From a checkpoint of a small transformer trained on Wikipedia: 71.7M parameters.
MLP neurons of a small language model. Each row is named by its layer, matrix (gate and up: input weights; down: output weights) and neuron, and shows model dimensions 512-607. Each number is 50 + 15 x the weight over its row's rms, rounded and kept within 0 to 99. A neuron's up and down rows have the sign that makes its largest values positive.
After each neuron's rows, "fires before" lists the tokens most often just after its 100 highest values on Wikipedia text that the model never trained on; "fires after" lists the tokens most often just before its 100 highest values on Wikipedia text that the model never trained on.

L3.gate298:58 58 64 60 61 37 35 32 51 29 37 66 79 61 63 46 39 65 32 26 56 50 44 60 37 42 37 50 15 50 49 58 52 53 38 39 31 73 77 55 40 70 45 42 62 55 71 58 60 42 53 56 64 62 42 49 46 67 41 40 38 35 58 42 41 55 51 41 45 31 25 54 29 52 09 27 26 43 66 66 64 63 64 37 27 37 56 42 86 68 54 25 40 40 43 36
L3.up298:81 47 57 52 31 33 38 57 60 27 54 40 46 40 47 58 52 51 38 45 31 14 52 52 81 59 60 22 45 60 26 36 33 52 69 64 42 74 91 51 41 66 39 62 48 67 26 75 64 46 45 42 46 57 18 58 35 74 46 63 35 77 32 46 53 50 57 43 67 29 42 36 28 76 42 67 77 47 50 62 32 45 49 76 54 50 32 44 79 55 59 42 38 22 40 41
L3.down298:45 44 49 55 32 65 25 73 51 73 41 31 43 50 54 33 08 37 41 42 35 34 48 68 47 29 74 27 43 43 37 84 42 35 47 52 68 50 48 47 44 77 66 37 60 61 51 67 69 69 20 28 65 76 47 28 54 71 53 61 43 72 50 21 64 59 40 44 45 51 61 23 53 41 61 42 77 42 51 59 25 33 56 73 54 31 47 53 38 56 57 43 46 41 37 63
fires before: " ", "1", "2", " |"
fires after: "0", "9", "8", "5", "2", "6"

L3.gate795:95 38 60 28 17 47 81 51 46 37 84 35 26 57 85 57 50 49 59 79 82 28 39 12 67 73 25 47 59 58 37 47 62 51 44 83 41 68 56 45 16 31 65 41 31 72 57 78 49 40 44 56 48 55 38 62 39 32 88 27 57 38 62 56 37 33 20 51 27 42 51 58 40 37 58 77 41 66 42 61 54 43 68 55 25 53 72 51 41 60 47 57 43 45 34 45
L3.up795:85 55 81 95 47 55 48 81 35 48 46 20 50 56 44 54 50 58 43 63 59 37 66 52 58 51 49 30 41 56 47 50 22 42 50 50 31 43 44 82 46 71 75 72 45 31 50 40 52 47 48 41 45 66 47 49 51 20 44 68 22 44 55 67 44 51 83 53 43 49 46 54 62 62 72 55 44 47 22 67 54 58 57 50 50 50 57 32 66 39 58 63 44 26 82 61
L3.down795:57 54 47 62 33 53 44 43 66 45 74 54 84 40 46 44 54 34 50 52 55 40 80 36 38 53 80 77 39 56 56 70 28 36 51 39 37 58 66 45 39 43 53 37 56 47 62 34 37 50 25 49 52 38 58 66 66 35 40 51 51 64 54 68 63 11 26 74 56 73 53 53 28 40 51 55 58 80 51 52 28 56 60 47 22 20 52 65 67 38 43 31 37 44 62 64
fires before: "|", ":", "|---|---|---|---|---|---|---|\n", " GD", " GA", " |"
fires after: " |\n", "-", " GA"

L3.gate394:72 68 49 78 33 72 40 59 55 44 49 33 74 47 48 45 51 50 40 62 57 37 39 74 66 72 61 38 23 48 33 49 37 45 34 56 62 59 37 43 52 18 57 87 66 57 30 45 56 74 67 50 86 68 61 65 56 54 38 59 52 53 44 43 35 28 60 33 34 42 60 48 50 57 49 67 40 24 83 69 64 77 42 54 51 37 51 32 52 32 46 36 48 33 42 64
L3.up394:52 47 32 48 27 45 53 38 54 47 63 74 50 46 42 55 30 23 43 54 43 46 45 55 57 47 28 65 18 60 66 38 68 47 88 68 47 76 56 64 51 40 51 40 52 70 46 42 55 55 34 60 46 43 41 27 45 50 64 50 71 78 51 44 59 59 61 66 47 78 33 42 44 43 33 78 62 48 44 65 40 48 51 29 39 62 47 49 72 43 77 56 49 72 12 53
L3.down394:49 63 62 65 51 49 51 38 72 51 69 88 56 52 14 89 45 26 29 46 52 28 53 53 40 47 50 80 51 67 45 67 79 71 46 56 36 49 64 51 71 61 41 64 31 42 71 49 26 52 29 56 40 29 25 51 86 33 57 63 31 65 50 43 44 52 41 44 55 70 54 54 82 68 65 53 56 34 53 38 36 50 74 57 50 44 18 56 31 43 70 50 56 22 67 37
fires before: "4", "1", "0", "3", "2", "5"
fires after: "°", "3", "0", "7"

L3.gate891:69 32 25 38 60 41 66 70 64 46 63 78 49 65 18 60 49 54 61 46 86 46 47 27 65 43 57 42 45 65 54 56 50 59 52 49 30 73 54 55 44 53 79 38 32 54 15 42 72 40 65 56 70 59 34 68 69 68 54 56 59 62 45 63 39 43 44 53 54 55 43 46 53 35 43 55 36 30 41 52 49 78 47 40 54 71 27 43 62 63 79 24 72 61 50 43
L3.up891:39 34 35 61 44 41 63 55 47 36 76 79 37 46 48 47 62 43 39 49 50 46 55 49 37 52 49 46 48 37 54 58 58 56 33 50 56 15 72 31 44 72 42 29 73 40 43 29 54 63 38 69 31 23 30 30 44 39 60 54 55 32 57 70 43 25 23 57 73 53 46 65 87 55 26 31 74 48 64 49 36 65 85 46 29 48 48 60 71 51 80 37 31 52 68 30
L3.down891:61 37 50 30 46 33 84 50 50 54 60 60 53 18 29 11 79 79 65 83 40 66 34 48 44 23 52 31 57 56 52 60 75 59 58 55 42 34 24 73 41 81 58 37 51 51 57 39 53 40 46 62 54 57 19 88 60 51 68 31 52 49 49 59 32 64 41 27 51 41 59 32 70 53 13 55 41 21 63 42 57 74 43 37 66 46 33 66 43 52 30 26 52 54 69 36
fires before: " |", "1", "3", "2", "0", "4"
fires after: " |", " +"

L3.gate316:42 73 65 65 34 55 28 57 46 62 49 41 53 87 22 41 43 62 52 63 64 63 50 46 78 39 70 46 82 73 31 70 82 43 25 31 52 43 42 47 51 39 45 54 39 64 32 39 46 49 63 34 40 23 34 67 42 62 43 39 55 48 86 69 65 58 39 45 39 56 50 42 56 43 32 56 30 51 44 13 43 35 56 58 76 46 36 52 45 37 48 55 52 37 56 53
L3.up316:68 51 54 46 49 48 54 59 33 69 50 52 48 27 34 22 41 63 77 60 50 65 66 56 41 58 55 38 69 55 76 68 34 50 15 63 58 37 45 58 49 84 58 54 43 41 37 31 27 29 39 59 56 32 51 54 48 22 40 22 40 53 65 70 76 49 58 37 34 38 32 53 40 54 49 51 51 43 20 64 64 59 62 60 58 61 32 61 23 60 41 56 53 85 68 18
L3.down316:64 46 53 47 57 54 46 52 50 40 47 45 52 68 41 51 32 66 49 81 56 34 16 54 48 84 58 47 70 43 52 39 72 73 65 73 30 79 44 41 51 33 63 57 66 46 49 47 37 77 49 48 48 72 38 62 41 37 43 65 31 73 66 53 61 61 46 67 51 58 69 51 48 39 63 57 59 30 62 60 58 68 66 44 79 44 37 38 68 60 46 39 40 27 44 41
fires before: "0", "1", "2", "3", "4"
fires after: "0", "9", "–", "8", "2"

L3.gate727:76 56 59 50 61 27 49 44 77 59 33 64 41 55 32 45 49 56 40 60 17 46 48 60 38 35 29 59 23 72 53 45 19 38 44 74 33 56 50 92 74 56 45 50 56 61 45 32 56 26 25 43 29 58 83 49 54 48 62 34 67 41 37 45 20 48 76 59 56 26 68 76 36 46 30 48 57 35 29 43 31 63 56 55 99 42 39 59 34 53 63 54 43 13 28 52
L3.up727:53 91 61 55 76 11 48 65 79 64 36 67 66 46 27 36 47 51 57 56 45 48 68 59 42 48 54 58 64 58 41 57 48 50 48 82 66 53 39 31 54 41 32 70 49 70 42 56 66 51 30 70 38 44 44 42 63 50 70 20 63 42 56 55 33 29 45 32 54 51 62 53 58 72 42 36 48 56 31 73 29 60 35 60 27 73 61 54 28 57 66 31 51 51 48 47
L3.down727:32 60 54 22 57 63 64 99 43 66 65 65 68 76 57 42 35 47 32 54 43 58 46 76 53 48 52 20 34 60 41 49 19 49 37 51 57 47 47 51 44 84 54 40 43 42 44 43 70 40 53 57 46 61 52 23 23 40 80 45 34 64 53 07 43 36 86 39 53 60 31 35 60 67 41 49 67 67 60 42 47 44 43 34 70 66 41 34 22 44 67 51 50 49 47 69
fires before: " ", "8", "7", "5", "2", "9"
fires after: "0", "1", "."

L3.gate332:44 54 46 47 32 50 28 50 53 70 67 76 27 23 41 54 29 33 60 41 38 60 58 73 31 36 44 64 42 60 68 56 63 28 65 40 77 62 45 48 30 47 44 53 34 63 45 50 53 48 49 49 70 52 31 52 51 61 45 68 37 39 43 16 47 39 54 59 24 70 36 36 53 69 39 33 45 46 25 51 70 17 52 75 62 58 46 30 35 65 57 46 30 33 35 61
L3.up332:47 43 53 38 68 64 49 60 61 66 51 36 47 46 58 52 56 67 60 43 50 30 43 58 45 52 45 63 44 55 80 54 43 62 51 63 49 53 30 24 57 26 14 62 49 55 71 43 21 47 36 23 81 50 56 62 55 30 39 38 56 45 60 43 40 45 25 71 31 40 46 57 55 39 58 37 44 47 48 62 52 33 60 84 36 50 70 48 52 40 47 72 44 60 53 49
L3.down332:50 72 34 47 50 71 49 44 19 52 35 51 66 14 43 47 60 49 42 73 41 20 50 55 59 51 59 43 36 56 53 63 80 26 45 35 26 55 57 64 33 67 32 59 56 23 34 53 57 45 62 37 66 48 58 52 61 59 42 33 49 77 40 51 53 48 51 48 54 59 75 44 76 48 49 52 59 19 31 54 77 43 69 34 73 50 73 49 25 72 41 31 58 64 62 65
fires before: " ", "5", "1", "3", " —", "0"
fires after: "0", "2", "3", "9", "1", ")"

L3.gate336:66 30 44 30 30 34 47 68 67 64 76 58 73 60 54 59 60 62 21 53 42 47 58 60 45 24 57 23 41 24 64 72 54 34 42 37 38 52 48 56 44 13 47 44 34 23 45 50 45 64 59 49 69 34 49 42 50 42 59 48 56 50 71 50 60 28 33 55 69 60 29 50 58 40 32 76 44 30 50 39 56 46 56 63 30 21 17 58 59 32 53 26 54 37 37 43
L3.up336:53 44 44 62 56 54 66 33 46 21 56 46 33 74 47 44 64 38 76 41 46 54 69 26 24 31 44 50 74 59 45 17 63 54 43 23 54 48 35 45 57 44 62 53 68 65 66 68 58 17 45 59 55 66 55 51 37 87 57 62 42 66 42 19 52 38 56 42 46 45 65 30 03 84 61 39 35 74 30 76 31 39 48 43 65 80 76 39 36 64 43 76 41 46 44 56
L3.down336:35 38 56 64 76 55 49 26 26 61 33 55 66 30 52 26 61 49 34 62 83 57 49 27 38 46 70 52 76 52 60 27 69 65 44 48 63 59 58 58 41 55 48 48 89 33 64 33 61 17 39 52 33 67 53 31 70 80 53 38 57 42 28 61 13 75 64 60 58 47 42 39 46 75 73 64 16 79 39 35 34 52 46 29 72 77 55 29 21 52 63 42 42 53 44 59
fires before: " |", "′", " |\n", ",", ";", "3"
fires after: "1", " ", "3", "2", "4", "0"

L3.gate623:60 80 30 37 41 26 79 40 55 85 47 53 26 55 67 58 27 56 46 54 62 13 68 39 59 54 47 36 43 53 77 41 43 48 54 56 36 36 48 64 43 23 45 48 66 61 43 37 47 53 23 27 45 70 46 29 20 26 23 23 41 73 49 47 39 44 54 52 61 46 51 25 67 48 61 77 48 60 32 80 52 65 57 33 74 57 76 34 62 68 39 48 51 56 34 74
L3.up623:63 40 62 39 22 41 59 30 35 49 51 38 39 58 74 74 71 40 64 55 58 79 63 49 45 25 49 32 33 45 61 53 08 55 54 54 36 54 37 42 37 63 57 61 62 39 34 29 60 56 69 29 75 74 47 53 52 47 68 51 62 45 54 47 57 76 44 51 76 46 26 25 54 49 63 48 87 49 21 22 69 56 36 56 20 42 32 35 59 48 74 71 72 49 34 31
L3.down623:59 40 33 62 28 46 39 31 42 20 42 83 56 34 37 59 31 57 51 36 49 35 73 43 57 19 70 48 44 38 37 51 58 66 73 48 62 23 63 45 54 65 80 47 29 54 60 45 60 71 64 55 49 46 25 50 43 39 45 34 52 38 31 23 39 55 64 73 83 27 47 78 38 47 44 75 31 64 33 57 41 44 54 67 25 64 39 62 34 70 65 63 59 62 21 59
fires before: "==\n", " life", ":", " ==\n", " at", " |"
fires after: "==", "-", " his", " her", "|", " career"

L3.gate5:50 57 35 81 27 50 29 71 44 27 57 58 42 37 57 67 62 58 51 47 57 49 66 35 51 45 44 45 41 59 46 64 26 62 50 73 49 36 45 71 58 56 29 58 40 59 15 35 38 57 50 24 53 23 36 59 71 29 51 44 42 79 57 34 49 75 46 37 50 41 70 41 63 53 51 70 44 40 53 61 87 58 42 74 51 28 23 49 69 67 35 74 32 24 64 41
L3.up5:58 38 20 71 10 59 16 24 57 54 67 63 69 71 74 31 53 10 42 54 67 60 43 58 48 53 42 16 51 34 55 65 43 44 61 57 64 53 17 58 53 33 49 42 81 52 46 63 59 42 56 41 81 55 40 38 61 51 49 53 29 67 41 51 73 34 55 61 47 46 46 56 50 42 34 50 23 30 41 58 27 51 74 64 13 18 59 41 57 48 52 59 66 14 29 55
L3.down5:68 41 38 64 75 54 49 57 43 52 71 50 51 55 59 46 57 44 68 59 29 31 71 47 28 75 64 25 62 62 60 81 22 46 55 42 36 38 41 31 45 56 63 39 47 48 51 65 30 86 39 28 62 47 59 48 36 57 46 42 58 58 55 33 66 37 27 62 50 47 58 29 80 29 63 55 49 27 65 65 16 73 31 84 29 33 43 82 54 54 72 47 59 65 79 57
fires before: ":", " |", " by", " the", " of"
fires after: "-", "|", "3", " Succeeded"